config.toml
n_layer = 19
norm = "rmsnorm"
decay_fraction = 1.0
batch_tokens = 131072
steps = 6872
MLP neurons of a small language model. Each row is named by its layer, matrix (gate and up: input weights) and neuron, and shows model dimensions 0-191. Each number is 128 + 24 x the weight over its row's rms, rounded and kept within 0 to 255. Numbers have three digits each. A neuron's up and down rows have the sign that makes its largest values positive.
After each neuron's rows, "fires after" lists the tokens most often just before its 100 highest values on Wikipedia text that the model never trained on.

L3.gate252:145123101154151116109155153149100147083136122087118130095163097138101120145127157117123084135134101107165174136130117135103160092103180166159103153147163112089105125121148092143125071124168105132127140111122110094146126131123144137105123111134145131088177135161100117166131080147136191136099146077133165160101109166126124152121091098193139144114112136151147149120120126138075110125145138158105131133108132140140128155162126117116143170120118119101115102090093114156114118110153123106127095150109129135109097097101137133096125076124130143144114092126118124115123112087128115156
L3.up252:070078123139157127077112150112126132161125118099145134136090147171121139112076111120137118096146132129112098136127141128082134114102140100166131129118122151159120127131126157166107129117141135114141127141117147145105052143098145151127144137145158118114100144063090102105123149107111136088102136152136096145143127126112091125097102175117097125159132136150110153106141120126131143140144146092113150124108115123187135173123171121137109066160131094136146151137144147111125078121121098068114148139114107135134167136151084133113137117132142170143130140116114109129132118123190069127
fires after: " |", "=", "\n\n", "s", " 2", "|"

L11.gate548:105121130111138134116118193137127098094100114134136117140176120130134179134155171118122114114128078098107114172141140111129090120092099117095138125088166125140147093091145199166136092131137147129113076160140120103115138108141117109116125143115131198129144167131112129122129119126162162132083160123117119132119098118114104162167126070143160141136132129127132112117120154118129117154156172123146109167120130163114101082134123146124137100159121160105122153136126119164128135070154120144160154168158133107132152121120135126148134146103113094163102131168142141069129102150127124133
L11.up548:158149104116145141110149144087150140140150143149123108131107142106112151146140127145134150147138118175136049101123050153120136131142132140125061096136078142122122108120173148129090141080182118137133136151134129119135133081121146132128102169167149095140151117122106169134142098159138093091089134118122105094130134128136140125151181109130123131113120119139141153151121091154156151093097164106110122129124125158089113114078103129142133133102099115147095087140150106117074130124098122102168100129112124128080131154099134097082128148152146119114142105129116147116102122126134147107
fires after: " |", "=", "|", "-", ";"

L9.gate826:145119132116147115181129110144190136122124095151165145131163131138098105139151150116093088156116116094125125145133086165163126142080144074094104115107140121181098119118142116110145118113147110178126146156129129146159126147127087109106128101130108148164119114108141089098155140121152162098105085101118072140129100174123131161133087174120114093124099111133131084116159132138107140144130149121132154159127127128123126127177151124134123121127129103126121099107178088122120112156115126101168139125118115082096162131156115125087085120137149153085099119118091134124085109129106136113
L9.up826:139141142090158113155088146091127110127117131151130133157109100128130142112112162138117107159137127102125081132145134124163111125121107111122113155115153106152114140140139143092141148146142081102109113133131137142128120163163084120127094107123186134129160141108103127136153097147085133093137156113100142126169109152158110154146123125104126160155139145158103118128153174132143204087154095133120123118148115165157100104125121123095149090130165111143103158105115139176131154125150126119126134102136121093171079178173130133143119158123144140117152150147155076175099103178117115083
fires after: " |", " (", "|", "ct"

L4.gate983:138132097098163103112093074131137104135093131118143157154116120152115122109126130134155159155125175111136125135131100142174140171077135117151114118145122138128094173076130122154137161103152151165117066136134127123154141152146098151140142187140106154093155154120137150109126147162180113152109090129132160122147124146120110112143118142098095160130106125101119085144108127114137121109177117089110128094150124119096080140116119149099122120145087128142105143185140125197133111130120090119093136121097127118121112167139159143148105123112103106119112104128089167110122143087138143115
L4.up983:147149096152127137108120160143094116101133128119137090126131120140172125141137095105099144085143116099129117096135127131089152134108104135085125089098103110105127111135152117144084103132142146128142128133136153130161113148153168131058153123059112150096099120141127181105165112139076084130105177137126121115110126100115150118099152106093087138171129112089131107077140168098134135158125097125132133154158123099151108123122171127128135126146122121127141116165101083125121121134139128127135073109154144084126149095137078149134117110179136121157138138124134105085131108150111132171
fires after: ",", " where", "\n\n", " |", "."

L7.gate101:156130106151095096114138139121109117121130160128147121148095088129115122094120142137107111115127135114165141158119099123111123113122146140118163185152133121152112143162102151121190113141129156101098058135125132079141179167079110118132130117210101121134123148135076086109124149101145106092139105112132182100145144131131127147176114137145150107143102138117147131144142109121111133156114160124109144113143135099139155136130122109139166093132119173162070127155128155151127134075089117127166112116159095085124137137141141169117098128131120122128121139117127146106129186135147154121
L7.up101:095105122095089181115129158101121129069113139121128143124122144143113150112158152127126130098114087102135115138132162157120141131154146138106130120186163131144153128148125173066101063080163092122143125147151123118139120117127159169165165129156114136124126106153142104127140128068087124120161107095104120116126137119109173137151146158178125104109100145190133153126136101160154125166119120142114127133180133137107185119135106132087113126108115146114130134111161120124105108113143136150138133120111107110161135107108099144150147088106180113131137096134143105122081147149122126142
fires after: "'", " the"

L9.gate928:157134154099123134109141102174108123112118132185196088131140147129117131132148147111138159123126112158143146131091103156137126137127074112118094121139142113145185133128096157140112133128164159165112143161097094133098154127139148130133115128144106138112118124124121156071094135158126147128153140095110149117129107131115143135145111088140163094154148163090144161179119149133120121112126097132142152107117155147073124109086049134080117145127100189131099135107142107178115105127157153132153149169107141174113130130126134164141123158119169132127092129139121124113144128127158127144
L9.up928:139163103111138152131075128084128131089100143131088107127104130137107130131121104156073139119131119118093113101147094127167157128099097161177164112134139094146115118117121144122106118100146131133123081141117146088140130125124101147177133107132122108107120110104087104131146126156138154175116137078088108149142148094102166149155072124163176153138122128139110110138095110143078133138106177121111111128138116096145161117140105094102093118149153117105114107081097152113142096142173145142120129144111127108146166088130123098117167161121131130103125125151148161107138159153155167135
fires after: " |", ":", "|", ")"

L6.gate813:136134086146170120152092106119129113144107126108157161131113122139083133110169180139106105108161120065139132133104144190117099123132152137135103191138107135107114121102123111130145114123125131145085142157125093113159162116111110127100098148074160137096105144140137121162161100160117128170153153151117126170114119139115142159081121117118156074134111126119117086128104139114134154129150128108145102125142171107108108121154100135067115164104125124136145125120138124160135108116131064108143173144163158158160150148147102100158123138101137171144108106092125142115127119118104138128
L6.up813:110125110093153141119123206160100131137126150127090138107160126131133096097151127131120092110127131090141130146128115157123160177125157100106139172121121131147132118139151110104132097128158142114126148171137113140157138078170098153144113112113149089115174122123104135142120102163091101150126125124115085111084117111093119075143093099115182142097113116115142135146140128138094145149144163176135112107097167113134073093127102164121083115082125102162134153114130114112149137115145110115128076165158115154175136112119105123108156156127159116124142157101120133140100138142126105111
fires after: " |", ";", " (", "|", "\n\n"

L9.gate162:155095137118118114126137087125126099136144140166155127097145110136145110128127126120118079183106152141157130085127145147135131145158123104090111174118145122142088117128121128120128152179120111110153176136116110130141092087120108136121090083150123155175137134095143098119080106110143195129134157160162151126139109128124127122156104121107132102113140165098128096139131189112128102142138116122118147096106146126145155149121106119103078106144123080124084126124169137147141069130086136115144112116086085110131157128135112122172108127117142124083088106112153155141092125118088159135
L9.up162:153128145139164110123174132064147105110119113095101066117120153163125099129177084125162128143129108142135171111174125142092128140106126129110114122154140110184105157134114120149122123131099123158144145138133133149149121101126095167154132156160139119104137166124115131135121167157129104161137166107111131103099100127124111148144160087185124172137158131105094144132131100105136169128164140101110121120143146152124098125129124125112152143123153107112093124084088131146119102085125092134124194127119122074122173155129122136134138130163132148125122126129109178160135141149109177096
fires after: " (", "born", ",", " born", "19"

L6.gate590:138136105091182136113116126134165141146118062123143128123137162112126143142143101129160130162122143168151131102121133134103107159138109132111119087107131132130100155149132153131113117117170104081155105152131112100142082092148110145162131142206147115099118147100106129091091129148097121147141148113119088124119133151115139143169124141103124110141113149113118072131129110118103105100141181115103172102092147132111165145124099119138162109163111118069155099132186132094171096134104136090124109142129107151121126153142104122126163113122161145117140101130157174123079114130123129100
L6.up590:105103145094111108140107148105127107108111118129124087108113139120178155101166118137092090136123099027140127129128151162132130104123158132158154155109178096121125143133132127125126115108121108141086091134139121128158111175156119151138126161120134086122146116186123108154125155191133133119115097137145131152111171163141120099136092146098165097109119136111143180142096125094150134133153139121122148151119111121143126143155150096154108153133092122103141052138100141125138168147133120060148113139127146129127149115156131149145129106103122112126142080119105131124104149120154121107
fires after: "  ", " |", " 0", ";"

L4.gate460:111143098115142153069077152118151148129135124130158133128088101143130159107082117139131126120117149166140134120099112153131136090071141127137173139133109135127162135139136151117106134084161087154170126152109154069121139135139150170125152119167157118100118175109148142099116117146108100167110166139138108111101067178142096091113128142108169145103119126140137112118106139143125168132161127103140151112133160081153104128125136090113122096137134129126165106132164159104171125139140147102137153094136147131186125126138111082095147120092137107102138155127156108134089118134134131115
L4.up460:153131088127149122174104095076117128124076105142114133123147145128159127074113117143136125088162160139151119140118136138162124100122136121121148128133148141076134103098124148110089088130145135123171095175122135110114096117130067113160171124143118147121167123106081109137102151134094169128126153144126133103095113118067112118103149142139142136142118139124152100094139104120163151079107142166163126152102146182126142160127122098153135123137084109123137117137159137139163156110135158129164144103165125141125170138099127141127151118123117118165150143101078124108114127122086174156
fires after: " 0", " |", ";", " 1", " 2", " 3"

L6.gate583:114114126160124125157167136124086122109148126177139135130171149145161142080128134103148123131096072136133100107168126125097149149106106091116113147108125129100156144107128120150120156077178154125136123120149127117101121151113137100125135185133093144145124141090116129150126107125105153111149131131093161125135177142064135125118158145138098109102105131142095152121131080134165104121144181162140156115138163115169169127121123175132142119162064122144158148150091139130125090116112093113148086145153161129118136138135122120152129099115139091148124123125078149149131156097107134083
L6.up583:130168147141106128138123146120162136124136143113137151160136073128113158131108083111128104116156155169143129082175125126089124082130161118083140074124129162164156096152108124145102091138097109139146133152105144133127130117078153130114117101132131096114109145124164155138094109157109134141123125097112123112128121112111144115176112154124125126150154143104137148111196163090152151177143096128131151120131146161126109145100149077078142113091099095127121132095110128192136127144122091117159142164117104086099127126157138134120120120090115141145110135132186133123146141110117124171
fires after: " the", " The", "s", "The", " his"

L11.gate445:097071107101185106124103103128122104129100149155188158096144107141152157147139151120134140166088154132114100170137105138128101146139120117100115132168104119120116165137171148127104120120171110125111081143117115108120167136140135142095122113136160096113130114150144122134117176133153132123141175138142098146113146127135103115175121183104145141160147116133160120090116159150129148107123152130130152108109154133149124104102083118125108111133107149130100109108185139129156096102105117115175141117143129143177109162166072157130149127102118175105151145142145164133156150124091135098
L11.up445:148149096098155131099128108112129127085127131148147208121136147151156109104124148123131134135133105099116104165147148131120142113140121139124106125116161139135118113166161108130105134125122152116107123138139086156131120134116123144134163130153148144162147118165129164137141119183076086162125089146153160125091153120078132098109089097139143115094171149175074117152126092153118132082116150153135070126098142163140121121150119126125174097169147114130153105143148154136107150137130117123112155093157131116130153139141100144141177090138111148159137137089107173102103096093158114119
fires after: " |", ";", " 0", "|", " a", "  "

L15.gate378:169139163111139103141117128117181143097122174187149131102146129143132116121140158127182105133157122116146148129123105194152094090098114158122103114116094129107106153096158110120108140158117151136080104138151120152146135148120114098127160128157152128172158143099112120145123154154123130106167109072159138153096102114093173120147121114100132119105129101128129092131155120071148146106134156116147140118109169146123127144109092168095145142122116122128089151113111111159142114135106117145136127146136112081156173133121122107159069142128136116122147104124146130077086144139098152155
L15.up378:148109124141115106101107179137146109139105106100095114117119089115133143096155065146114149148114111138110103139118116159152153154098086160161142145132150112128162122108129141097139144120140105168082153145100100104141134118178129099143100151117143105158154105127074142098123099096133163117174142132128113119107140168127138121129113075095161128118118158143126143123139130119109160134149188181166091133132092154158120124123125110089109147143143127126183136126117113154111166124109123152100128105138146148143145121133124113061166114157141133107137113126102177105093176100149110120
fires after: " |", "|", "-"

L4.gate361:091125149076122119154131089138157141127100157120133153120145172127140165135165128134135157123115123121119145153143104144156129190117137146124107083124138116105123138140144124144123144101145162096142104158124090115116140121116182149137138162132155140130145102118131143124125138149148141110167119135129164101164128140128133107171105136112105148146129110101148130127156120137103112100132108100129137093099156142131114133165118092096147112120130096139132190177147139138137145157104178137153162174091078134085130145116115098172064145076113153097095137085112133124101058135145098111
L4.up361:085112155095124137148124134140170166127130171109142154125139174125145118115150125116116139086122136094142160144164108112135102164161159113155108131122118116134130114162131166118112148128126150137156120153124088117101156150128193146136099149129186107111109128141130144115150179142127117122135124147126150084110162126122122107182117116080135142148150099148165168122155153139114120099124113110155149154122149122160105164133134076137122106112139118135153156169174125120141149163102171125112147130080086129072125136076138127156079144084118128102104160109120138125106089110118096124
fires after: "=", "\n\n", "\n", " |", "."

L6.gate948:088135088132157106132134150110174122096090132149134131133154096132190156099116131102130125109156097141115110110145124097097121149149155116104101102133126110152118141113118152145110170100160132157119072134126124088114115107118093128126101100172109138131110094085114145094107131169074141123121154120162118090147169153114121134174077145138104112097080158089133116095111112111155147152122170117077127152122152115112129173123134106139107096132143158098096156116107133125093133130107141127142113093142102106147137112157107115097147080134155118128161102118155152133106093145134145101
L6.up948:130087139123111111142142142104153155111129119130141144123094147161131119178110146119140105113081131118157092168119184138108103128169128153139089110132143136134162136137140122108169097158092151185126114087133136142128067081129124108154109113107166127133133093106124181155142141103144149125125115163164150136085120141113152130151154171110148118129115103138060143082133148126188115174145104111129124152152120115134145128115139079112142126112118122157133116148171117118104182124109116136109116120091089127127122141079120130093105099102113099152131141133121100130126168110153137093
fires after: " a", " the", " A", " The", "-", " was"

L6.gate469:125136120125118137176149142105164121086099182093141133145162170149138127097103141130132158164114124119097143112141128121130169104165132140143125127142166131130104148094129130125123122129142175122114113127136101093155093173164115128069117172143079104141135129116120156152121111122135145134114128098147175108093117131129128125168102137129165153149138113081069119127167149139115115070150110153181117110148126135129130145122111134116108131124077096096134110149121101159096113122149156112147120175138153103159169082128122142148129114114119088096085117152088155114106099120117093152
L6.up469:119145120096100139116071114162138106155099158110155136178139113108135149120177108134141097136139144125110117132139133142129174137096140154109117089146139142150161151135123137179159108134113079134111189129134148117155120154100133105116119115114118126155136135108136144164144129192124108120117149088137142088140144094130106132133114135138099141144125133080119095101127161130099097131142112142139134106115116105138128106145162093100076105088103157111141124143126131112142135103139199144108136203097128124092163175150105142164122140106120108104091094114091165109103111111164114143
fires after: ",", ";", " |", "."

L3.gate353:166131115107134138205149110127161114058122122123125153130115089113135131134155146117138104106094091116128171134111093136150169121122111109166126158085147117176112100135135099129117097115124144112130097146172094142136104147164143106107141111147146193108110159158112099147095090103099138120123116107151201116110125158087160133126129158097116122143090103129121158184122120132104090167114108148146117117087140124131176123131120121179158147134111122178148120118148107137073126112138114164128119120138144131128141109089114140140122131131128133151142159127122132106157126114115152142
L3.up353:104110125117135119169157094180180146118136147121117137073108140147111082161123158140113136086144181115126112106117140160150133112092105138138161131140104138113082137117129099161130115127187157088128123107136106140138139153148128106107141096188134137141148130131129093152101144119124144180135137120113127128071105119091146116116130169092116144124161119128120102157119093110109102130124124105129126132138117167107154116158112120100118085092121142157126126071148120126123104102117077107167121161131125127126134149084132123113106124159161125095125181122114124114123183169079157122
fires after: "\n\n", "="

L7.gate553:148137154135135128156123166112109108104124158148175093137114158096129120138133142106132158158111127106152103094165112126172088174164135131091128153076166153117135137176128182178116135120163172138129112101144117096149148138122127106151114123135120149149127124123124152102086132141149143120120096091145189112096141119104174133159115078081145129174108129090133092161141177129148159112152126112135126135139149119125106107168137148103119116138080134104114112114164138161133103093124110121135112161091148112141143117154139173154109107123125118099087122139099124111119154137168127105
L7.up553:120073106114106115091139159145100108110126145168140139163123130115117093173126157118117133126125123114128107114156116145128151178084127103113112122144072118207154115131110141100119139171145105066150151117126158139109113129125137121100156148133103136116170101115080171180112136106119100116142122167108107118131154109098151106114135095157111136126114069127106125137130121158124168176139133126099167116144135139158170116079130170144193107125206144136113108147110127108147129109123115141111122163115133108133125113126137120158139137145137129171157113161143124137133129125140128130
fires after: ".", "=", "|", "ca", "\n\n"

L2.gate956:133179126106107131120094152099125120084161154159115149145148087071118139105105176124126136112150052121073116133119144118140127105127137127119132106105134140115141131135117128146145131111106147113143103180182081146115121138114132085100148136134119097128100152141125151131106117141139112139104115150136134121130102117146157112154164101116160088102128113150176141130161107126106137152149138108125109124146134122179134102140097147144170115146111107119122118109131130177141082079124162072117096137154135151132120093108098151163139100084112103132110146143123081128083121094108074113
L2.up956:120181123109123118168143112118138125111176128164137136159164156099120145143101139135141119105103091098071103137130093124122172081151092109141121125179115134106119135123118122177163110096111149100162108138120130154108078135087118108132134109162165078150141115114151137107085131138157138133171090132132131127148116087162144101154120081103135142146177130101134139150095134131132114160096126127125120099113152143156093098152133120117127144134147111146129112133122134120111124106076138087114128139112149127113166116108142156127167161111089099097157176138160112150123152091087102100
fires after: ".", " the"

L11.gate247:151117078142147105136128149158133123133103151117159121133137114162114131122196160130114135121129100167124143184117123154127100153132165124118119143151101120124132105132128143147103106180119098134178057155139118143128118127099147140127102120179115118118121089044122110115111128163125112140137113127120131141135103129116118169163164119138104140125126135119129105136124119107105160094125103107141134123082125137126130104121153103128154144124100120153160133083136089188108117166114161136075154125099174122156100176096109122167107106115103085108106161105092130150111111092117122129
L11.up247:115120097122090128151110133119141105079101136131110115146116136120068135134116104135152114113132129118135143129178117153106162150152163107159115125142167097102153122124146106172111118114139098156133127127121173194125108145127145103130142084140154143144154135104088136105134136107087115113164124121130126112137159106083073058138129129129141159119122119145132180108160067148156121134101135106151115169132137171120094086091152155111148140153130116106165126131162158127164124119131139096115144128140143125113115132107133156124099135150112118079101131144150132104194112117072109119
fires after: ",", " and", " was", ";", "."

L9.gate764:151117152164126110121106130100148137129137128127132168162135116111097109118125151131126116121153164124131139147109111137120105126133119112156093098129123145161124131115134166129171122115142126167174077133141138094176131140114149144147137098141157149087157133110147159149131100162142115150149115150157133141116164140136129143142174149149134100137162171101088141136108130110126165153172172103175112140118150164097080125141163130108101102098137109175146143108094144110148161148104114168128113130120134153101114127102118159116126106093070092086133153158107153113109203135134069111
L9.up764:133128151115103138100142170107123170106164130087105105137108086127115163101134107131120136131108139093133109095149158139162104154114134172153152085114117119109084097116121146132129151115127120141134148141150089097166141181066167103091130149128137120118117123135147113141142111128106140113118106127097156131140108154147155130151167162143161176114156167167143146132126117136120164167102115090138147105140142098150150116151159150099109109105139152163163159156106133091123094132102152105183121141110135101074142136116176133121155144131140095139148098111144129128151067107111111095
fires after: " did", " to", " would", " was", " does", " can"

L6.gate479:134125097176160130099080184107130095124089161136136121140125131101162117079128130123113119142144115172127120135113139103107101144105099130091144156091128145131118107140112167079112161109134135160119087156157135112139129117148143154113135082141156119118129169100161144138116177143125119151131153124105140125141149116120059154153110114188136113181133140124112112109106128143141160110188144140106121146146134128140109100146143129123166102140121105141099131119186162127148175073148140135160109142173119138131131098150097142155148119081129151151123137107147118119163148090140102120
L6.up479:111142127135160105119114182139113118176079110116119128122166135097159124123144053138142136107121111155112089131136100095145133115125160138144128127140129123150097131155113152126121149097188148117137096127150150119166096112115147151153152142157162174105130114148120137135134189117133125136136095096118179180115146167134091174150117112114178125114125152162143119159091164124097177153100139150076108116151140152109126124086108125128172146127131095109146083114162103128127144115162109168129096157108098116137136121118124167118141116122143110130158089139111123113116124118144135158
fires after: " |", ";", " the", "|"

L6.gate2:149165137112165139154098088125144115134121144139145105092120138135146107093138105118133126156134163103153105090142125108110146176127142155082153130128107111124108129103105122141112163148103119144142113150136106146140151148134170138124129118131129138140139117112126153106130131164096132183090090117158104119135078175166129154123152181102121120176115121113164095149081129159096129121125120093144131081101138129143124148132092141133083148124115115087142119137160093150157164172102113091116136117073144131126148101148135095122158077094106153077160146104130093109114102087127105107
L6.up2:115116120103108136143121126146114134083140109104111132125156150172149162135144163136118109111136121161121090120175132121120135116145129111111176148090115111085072105159149106149115151119134128162127142150134120105129119181133165134079165094108135119122107086104145117113180121157113116152151141127157155108166117165117106138121114125097093087121147114123122136097152126139129143131102132132162141136100128137177177130157145141096104150037101154142175100126121140159143127144094116130134113182110105124091134173137151146120160075156162134151124117101137125119123126165127150112
fires after: " the", "\n\n", " (", " Release", ".", " The"

L6.gate979:127166103115100134152163107111116138111141125128126132157157100160127115089116105129131131120124077179128168155154114137139165149090171132135091125145127134159115117137103109122140127143151123123131132132140117151135153142134135132073138104175118114122139173108108113108102113115113076093137114147122199125141135163104143131127147202119092137136171124151104128112123094124132141146128086130121136102097151102138188108149115151190182169144089118115123138121169112107106103115141124135123123073091140105133098123123138103126148073143107125122131121123068115117133111093104106109
L6.up979:145173098066128155134099136130151141091148103137133134106157120126092123162174154152111104108085137133133118157095064111159101120095170118150158124138144128143123106087126159194159122135161123134133108138119115154117119156103104139141163101172124132158147132172147111107108134063138146112115154146123141112146140118130139143165091136106137198143112106154115124158134072144106098094121076099172141103150152138109157091106092143141144121130111143163118121100100137148121106088147158130139124134162137127115096146141113140144135166141133143137139141108121144121121111126122121090
fires after: "\n\n", ")", "ign"

L9.gate309:119121150138151148117127106116166112160129128159149118138170187119096098106133140120174121136152171154149162132123147142145140142085110103114140086181118128144147112144104125162143123137150097104131096173158097141136159110142104138103132144127119157106119129110115134088152170106104102148120153144148110114126166124088126083122143124128084142145101106142160123126108080132166123101154130105112131110087135127106114104141074183130150133102150157110117159132119101191133098122099108162161154132108118108150055151097104136138122103126097116139138151099162127111104117097133107098
L9.up309:143120148119068094115135126158107148180164108121132139153162123088118087126149071134099174127136091144130116094155112131151106125105113156121131128145076125151131159123129132140117134129107156131149179116139125120155138083130140149101136131091092117130125182128177125146104108099116130150165074120132157133098097124100174140105145142117135128093116130123177103127110147150138148137130131122097144096151107126133141138159159151154093087134166132095155100170117092169148127123131163115125118131065105117132133139125116129129105146127122088106188165122151146153123110088158115123
fires after: "\n\n", " As", ",", " o", "rib"

L4.gate119:090129103153171108124103130138120122102099118130118095110129125166160143091105162134141146099113111112130088094157137159115117150132138146102122156165134136094165103098104158117108092110149128154153090153119127108128130091144106123132130124127158098117127144133168138093137116130126171163158128109111107142147142167134100124100138159123100149109114129129162083089141156146100155137148172087099131162154124106131097165131123105096118109103145108088137092134134130148133128190134050105099142114121085150135145138175142107079137101104171148127126088101151119098136103117160125105
L4.up119:116109120118140123124108114080157137130126154144104087145156130085143142135119111106116152113103099159130153131130115173150086154106148105138095123141122129091142134101116104138156089141110077133152123148131121163111161128103090110111127101158160103119142108093100121109118101123134122123128138152099127069145129132117088113120158137127147149148116092110133142138148126142153163115129137088112139117134141158141149127147122138183148105119114153114153121098116151154202118139163054106118136154113089133056105179088140098131151116144178141137136101122106138114156116085146103173
fires after: " |", ";"

L11.gate307:122109186156152091107114117088116125157124088092173119138178106124139144110171162117132129126129150148183133143140126131131159127139121142128123117109151121150135161119138158139117105153162107125139072123096099139111161100131191095110130138100083177147158125088106134149097178140146134122119138095121136104132137106096157170102148121136148127149104141129088113125121098087139127096121142090146173120133157125172128129109161131088115146131108144113139145137144134145160108147073121095198129137157109095119109107140148133124138117147141137108149138178126149133101156143085138151
L11.up307:123139147164091132109133126090120152109121075109153130143111121184113126142137133142142138107112165152157113081117140150170092097128123149070157110114110153125106090169125139162138125144168174140125090153111141126127110134174089068121094107145145150133154119131109142140115084184103151094132155174100136104157127114110158138131147117145126113153110125145099142122104120120118121208093145088092141126117139120151155115123138137162086085104131091118163112132129107122154124114102123090140137135134104129096115119131168155149130141168116103086157129102099126131128112122134147122
fires after: " to", " would", " may", " who", " could", " that"

L4.gate682:094104152108144119115132085074107125132098145164146164125093139158137151129195122130125134092085145155166144150110093107148111147150124151119139149151149129161146157155129165157131126121125104123162105137118120082147113147153119171147118125188139133114133116168110130129100151142113197106107140127099145093146132145113101096173100126103130177123142111139079152141158111139125157111110146154128158121116145124070128124140103106093113138135103158140108156105175175151113113137129161148141124152132140109144145167108125171146127103091123085105114140136104135133099154136107128089
L4.up682:070110111094161129112092131118140128103100188135119112124100153150121112107201127110123134095116121151134126154090115101177103132153108138137113138147137124098164161099143148125158161085162145144114103112093078111134156164121120147114143155130135142095111129110118174067093121175150175121147146151100169129148145140147124111132124142131129158150166116138110158149123094120099157091118104118110125114138122141124078113158119127119117109141095147104134138095144107147110125106149133123109145073126148121176112157128113161103131104097120105103122165140098125121140133133170126079
fires after: " |", ";"

L6.gate262:104100102128117118098090147129168103134087143164170107123147138139138148112138115105102124120123126120113070089129132145095153145096096121119118140118141114113140138103119156123093101131136120096139128180090119126150162115152120162134108130153121129096131094112186131092169107127132146157133145128146123132140107148146091087157134129122093170094105104138147057124140186143111119139137134124118154148138154120145126106148086086108123146166139134108114129144161160132171126130152071122142162102148071131145158149161147135123158176090139172140156106103148136099095124140139140099
L6.up262:136085138121131151145128165131104119086135132148132165127124108137128154106102136130122061134121105148072139127099113158133115119138109132133159134164187127150107087116135086092150108134149125102125107155099120108150135150128123139135156084147138087139197152135088121162134126117060148137176140138127119137163127109099112130163125173150111138122094128158165134130122100142114113114087162107111112121089108127180173137156121110142105124147113136152120203122121150095127114105111124069149088145143131135102115148096129134127123147116154127167133108101124159136143139156099131144
fires after: " the", " |", " 0", " Czech", " 1", " 2"

L7.gate978:136144149145119087092141105087101119174113099116140148108115118128142129125081102142154128103110113161124161137143128123077132104143120198125105104121158113135065096122108126164118119159070125143146110142138141105131106049131120156153101147130103158143120148081154158128169084116109166148144126085166125131128156145149170138164101122150112113120148159108103102153113144146103134117121166112114131131143139148094144117107125106133091105164121103083101118100096127130127118115125146165150141097085120136149153129149120131149127116114153130096107182124124125114097136147101168119
L7.up978:128149120137104103138159171121119091152146092131128126135126156132167121078139135147116121119137112147175124146098146112108107092109094158119113106146163170128136171110144146147129167166125115087145125139121169135116147114108138167147114094188124135129122129135118120166150109164117138111129125092136148162101125139155083135175067116177100120062111178124143100138140139095142102094091094103163123114126126134126103096162135126127120099122106137106081153152173153099147115143107124139130109148157119127127134128124108117096157131170125088114124138152185149167155113118128127140
fires after: "born", " (", ":", " =", "uki"

L9.gate200:117121097103169120120146093123141114075132155126131171090159115152133174132153188151136103126120120081134167120123142168140067120129090134124129110107118133130114135131125137157129155130150171104125127189156140090135137141134148129104135123151116151122101106138137153152079100147139177148129121132126139153128128111092127171143119080125162080135131103080123144144128108112133112141141124127133146081120152117161153136148088148147106109147083142111090131091105155172116119099109177146168101132124084113114127113155143140120106083104119134121125152134168129103071114124128162111
L9.up200:110120141140105118111101129148146134148163100130171176109105171114097129132097120108105132111148108105219121113161128124089151101155130148133100102110072117126143115116140117123100117120119130095126155144146142133131119182117139082154127159073138153108117152102109095111150103113141092085117108164132107167130095140139124122119127134102104124161152085111097069131143120139148145114129150116118120139120131120114094144131125149100158106145204140122104148086137128101134106131104155138112144172116125104123107146090162083139111147104137117069098122110120155106098126125146098137
fires after: "=", " |", " Early", "c"

L6.gate15:159116135100159106105146145118133139159087135151115183115099146102147117096135104134085122110120172122128140129091128146132076136115103178142130161127094127124156170134122166111156108124110139116120120135135121072213106138165148128095100095141139143144147129175102159132109077151128127152094159130145146104138117138137089136139084131154140084135153141124147138147124120125118157118101121102145141147087109088135100128124138087065123095119130127118115122141168105152144101161149123117156109117145136154124113151124099154156142121078095110155139147101079157109123142105150108116
L6.up15:114153116093149120126128112148148125127088138157146158125135168121139153115130139137121096139122107127124162086126137139138129131128136096150145129112156118119142121130104181140131118070080088131164105139093121091142105087151107139125109152155110107137105116116100087094171131109109150084170136106135125104163119145098156157124080121124145104160110122121143134147092100150107188104106176150074112131101120127119120152163093120131150105143163127092110082118120106110129125097128104110159106091114122108170122153107085162127165087159107147128166172131101153109123117146112105095
fires after: " |", " 0", ";", " 1", " a"